{"vocab_size": 16697, "norm_place": "pre", "rope_theta": 10000.0, "qk_norm": true, "optimizer": "adamw", "learning_rate": 0.00116, "warmup_steps": 456, "train_tokens": 616500000, "max_steps": 9408}
MLP neurons of a small language model. Each row is named by its layer, matrix (down: output weights) and neuron, and shows model dimensions 192-287. Each number is 128 + 24 x the weight over its row's rms, rounded and kept within 0 to 255. Numbers have three digits each. A neuron's up and down rows have the sign that makes its largest values positive.
A block is one neuron, or neurons of one layer that tend to fire together. Before each block is what it responds to, as a language model described it from the Wikipedia text at the highest values.

Description: Closing = or === of Wikipedia title and section headings, e.g. "= Mara Liasson =", "===15th century==="; weaker on mid-name tokens like &, or, to.
L5.down429:126081100113153117125134133146116108133185106130158141123138127107136126124091145117134117156138111119124108112127159125111166142118137146149140090117154138126110125113162100162132124107129125087088135130142140112119123119135163088156118163157156104085096101115167107111096094104119111125
L5.down514:158144152102097145104150126137136119121156087169153127100125103133116154155131144174128119121160081136137093158098168116103095141114141097094181081123129134083168146105165120061142110185114128162135124118153163136137126147121125147077126080112148113126136168135109133178148100119180099105
L5.down558:156098130121136107170095156116136096115131148123129120141105115109153120157102138072101098148129145153141118119125181157127104142137167104167162143118131138109143150139098144161078135153119149150084168126097177115141130128154108119135123134082118140136111153125107127119142129116119144153
L5.down729:101135121100086141136142134123141080126101138105080097137088127120146159126156160133124063127174120136107141103109090130137129137099130132138166133099107117147155125121050103203108127070098142132126152122154121091126146108161147152128103091131142137126128121137159176172108131125101109122
L5.down900:137112122130104129173145103150088173105174116125155165144113130107118131135115136172106129122095136130148145200132177104130164081103091090110119118126138101150106122135172099108159099177147108177091158131159138146126147098138120142127071120116137187125141162160141123116122150112122127098
L5.down949:138140138071145151162192109136105108095148143114141132100146141099142147128150137098129136122111098134139114128122147125100119176120128139140132109129095128149135124097140149132138164117148134138111117123125140153148120130137143151126125130154116154135125139102102137130128162090143114095
L5.down1045:153088166161093142139121115122187139137146150158122135101155109114146137103120146150143097119143166134125162179119133125175125153150134124127120123141155132125104138153156127150119123089114125098108139115092160138112196150134131135089099099121129138116156103177076139125147180146123140133
L5.down1196:137120130109098112120117104151156126133095085101108147100122109125144112153104134130082160127164106115144099127119155112086121178157194117154114113115122130129155119107143120115156134148096188118109163122142145106121141101137117125129116166103184164145123132145110102120154107154133089126

Description: The token right after a person's or thing's name: the closing = of a "= Name =" title heading, or "was", "is", "(", "signed".
L4.down475:146106141119086090108106152126128080099153092102131093150118102123078108157129160118147131149171147092131149122172075096073132139151123113105163101106116111138147128139102099092102141130119120117137094143121132091161142126141154172153128159180174135173153127119168101126159139145140088089

Description: Line breaks that end a pipe-delimited table row, usually deep in chart, roster or results tables; weaker on the preposition "by" in prose (a study by, fell by 40%).
L2.down123:140134103091180090127127123138146135168158166108143113112131102125111089137122149137158079121134130115111094110129143126151143090132165110150131136137124129130149093111173079131131130132148156105093082111162084122168092131148155147114149155130144099138153068106139176120117120144111140134
L2.down378:179110137129166099142132112146108114103183124134139141114148143135164110121080182139162126114129143095119130122127118124126135151101146149103117136107123116082124111127175140073135131138162128096139113146149143154103173127139112139173144152166104129151125110078161140117151125127101105105
L2.down467:068102146115127114131148089090150111154141135113125137152129127131141079091070124121107102139193141149101089120096134178143099122124092137112105122119147136137124147104134077113131120162093162155135105135150088106140103122090083145134148153150120141144125114103111151121130130095137126134
L2.down498:119098141099141133136105136121166146127160123122114134125133133111123131132133133151104095162195167127089117087101088137116082130136130116114069124120133156160116153129144126077145112115113086129135112115138107140140120115099150150163124165157150166148146120138134151127129108099117157125
L2.down676:147106154117117137121131139132114103109125074128116107125156100155144117140126134140106105108140145128120116146087127128125122129117115122139132123100122178073142125156118162099090120150139102103127143156119133119124170135127165130149093118134106109129151114086116141132128154115108119080
L2.down736:146127112121142120113114132127126118168107131124149150080129126086115094182150113160194117120131105114143129127102157151067122182056161143115171113144156129094136091132143140120158144122129126117134137119141124160095176124159128137099098121114108134109102124112111095176161139122167145157
L2.down993:094150145117140100122140121148144121155137159145126121166130107132154114163130101098162133119142098129107124140141151120122147115112153085133137125119153105131144184129161151119116121135109158100134140137108140118151131130128110131141129144134124126165141111112130110106109158141156114151
L2.down1070:145127121150139128149123141124113119120095161153121135121099131103144133169140125130150130148138127133125117107193129138111112156106133116137136111113100139142118101074127123129162113114125122129119123127128094102156121114115134098131090144108122142082171146116134150136128123138152113093

Description: Line breaks closing a markdown table row, mostly the header row before the |---| separator (Home team | Score | Away team), plus occasional mid-word pieces.
L4.down724:110134129138134115114134081098148119157167095138150136150152147134079122127135133099197135127100162146153086152146139151140168111109106172113100127102152106132131098097116127114128135124128168142127119102064151126107075129085127136177119155119159111145131145166104119128085159098078184107

Description: Line breaks ending a row of a markdown table (after a closing |), as in results, election, or filmography tables; also, weakly, newlines after section headings and sentence-ending periods.
L5.down15:143156090143148099154093143133144146142154172130137121123099152110103122111131141103082133136143133144099133143134113125111116137125125150133110166170082093107143128129144123101178158102119143110123089142152114111174160175088124155146136128117068181121099094119167138097107117079132120129
L5.down107:182145157150128102122139110084109115139130132151073163121162156128113096157164110129160120148142165132133132113132074106111175106130165131165167101102153121127175098110124120104133123173118108100132109135153160111154096137162154150183120145163111119096081117102161135126169140131120132125
L5.down188:112110121138123122134112124121134103123081149129104124113102134094127091119158161141161156109121157122118107108087148126121122126148128147103116178137116174135114138119159115121115123095146126101122098163119152119152132127101137109102141119151147140114118139138090118122132113143158126127
L5.down606:103154092136105118074138147093107140112135145116161162118087099127116070083156132102109123155144133097157096143099100159095092128130129137136132142132150116112134131135123135129150123119124124127131121135137118112165176126113122166108111153125136144095093132153113135093171127090090112092
L5.down628:120120154136141145135139099191148128164122127157159130149141168112117166132132110127127114096125163067108128133103117118107073123094156118110136135147110102142100103098136146120147120126162135118109160096125077151086162155120114134133151082102161120132146125149107135083125148116134110110
L5.down811:137124145152145119098101153102108112122120133128113143141131112117095105098139133133159151157063148141147119107112106139100127146103110121113097130137136133131110122117157123116083145110136127118169116118091123123115140118091113108134117090135151146107172124078186104126136156193141154105
L5.down934:154115148129132127143121132120115119098127140136123149116109152132129127115138116120141114143125137161125096181128118117115114151115161141120111117122148126107154121138147107099134188155122137172136115083112122139108110118156130173132091111109103145141111092106164136097114119135123163123
L5.down1057:116115133131124117100123139143152150142106150138136124074133118145112113074130109118145098126082168117114061129141094100140123150135145134115133079154081173161140140061129111164135110111155110155143127101153123132119176129121160106158118125121129135151096122108144097115137101122117150120

Description: Generic head nouns ending or inside multiword proper names of institutions and places, e.g. Party, University, Place, Road, Tower, Site, Committee; also table header words like Nation.
L2.down28:119136109135115159154134113141159145112106154114148129094105117113102127160125155082096097101160126122119109130159103128127130141138102119106119146124128114143133135137120114134100126163147181124141148071146136092116145135133156099080128125114155098098149100140151148140125123152115187167
L2.down134:123137120127132120146139148144143170163129129186122091154114160152142111115111122118130098130180152139122129106115139092125107115141133149145129150139132111113113117093110139178127082149092180119178122098117144103067168141133115072077084164125132121127151133145138118169162126151149111131
L2.down398:050103137135106116138138137147131128124139141201151156147138159104133133146104163143078101131141109147125103111106133129126178091104122141170123118149177127137102144113125136194124126125103116160143154106093126107145105146089101142131159187124154118157116128119116158118140112120089174175
L2.down426:150145145146111153140130147167170134133092100150147108139137118127137120139115122100133122092136201116140127107103128163135131125096117131129156119136138100188109115080104108152109138131106103134180101107096121113087141140161153112112087136160120136132132138086119123091161153153123123138
L2.down619:106145102130144144158153136134169121103141157169146097140115141134090127145139129118168071117155150155172145136107110121094132084141074144117120148159162136118108157139152063145124150157134128055155085172132147142144066120120121138122123114097098136168162116158115129157178117130107172177
L2.down1020:137141108124132153113134117162131153134100139158149136161098104122147210107113130115113118125184132135108086098128127166115120124121135136191132122129122117083150139115123108149126102097099160113141130095153114092122158120136086082103155187121111124110142122115119102169174125149146094126
L2.down1069:118131149126133166148138136131145117150117127127134157124097130132142128164161106120126105140157142109099122095159092137162148082106118120135102152114126148105151096129143122164097117128114138098163113065090148074117114147136120092103141128142087136115155147120161112146129126150100163173
L2.down1138:127143128092118148159141157107149162155135113140126146115119128145110178160140175114159129121180172148126140147113119147104129129116151089119080115136155159156105149126148141151119105136124105106120113092121134139140096146135095135085114087124134134093103148154137106140127154133113122139

Description: Fires on line breaks that end a markdown table's header or separator row, and on institution head nouns before "of" (Ministry, Department, School).
L5.down272:124117144107166110068076125122142110123179115141122140067096144118147151106139128166149168111118125119137098081179090150147112134142160126116111109102166090102144148151112126198122103109113104133144127137120130152127151157153108139126101127123099132111131115111124154091120167125143099131
L5.down434:124074130133159121149097103156108128163150152140099165154137124162136177122105119137071154159150126164155135124111085112194120151116155160147118140122133140145101105157141102101134104086122125128136158135130135132127096171154120112132123123131119119172115117046106126068115144109114155114
L5.down489:126132126160129111151180113115185134133090147151116135135119153103122134181099176079146165156133121116117167107104134102114113117114075144100137127146099102124145096126162155134125107154132131149158122132158096134122124107131188137140100154111113106123140120114137150106101143120136120161
L5.down672:137104143167095054125099153125134113130131096124141151159120105139166113113122121140095113163158159094096083127126157112131132091107132094119147131143153133166094119103132145139127079147109137135128092099142132146151107134117146098134160083174136171146133098105136125139138138098168160142
L5.down815:094104112132134167175118095149125137113159129148154104175149124116131156085104109177171077131160121108166122122143116132190141163076146101124119091121132134136099143107139134116128112159159146099126142146116110131153117102131139112071139118125135139153149147134110139171100077136152148161
L5.down1011:177179134141079126134127162129131087102124140151158113173137146168135136144126187163118153122145132126092172118120122098126139153129103052141093103094113103091144125114162121147115114125156110110107107158123139147151163145138115056101144117109130117130150117123147122066127095152088135114
L5.down1142:154073130094130162141145116128081141108158133126113079071129122146126168105098099144081156152152115107123117099142162093131144095181174152177126126093076136107116127143138129074105145150099127130123103131071142186103147151157120162146132133140124142161124134139089142099173152151119133090
L5.down1268:132141117101162092087120124115129100143110141158159137099176112156092146105142090135152182143116120156126109184149149117114102161144093081156151106152101118136152154100116137107153123107103138099152109098137100159103113113117137128143109100116134064137154098102153173086132150113084159145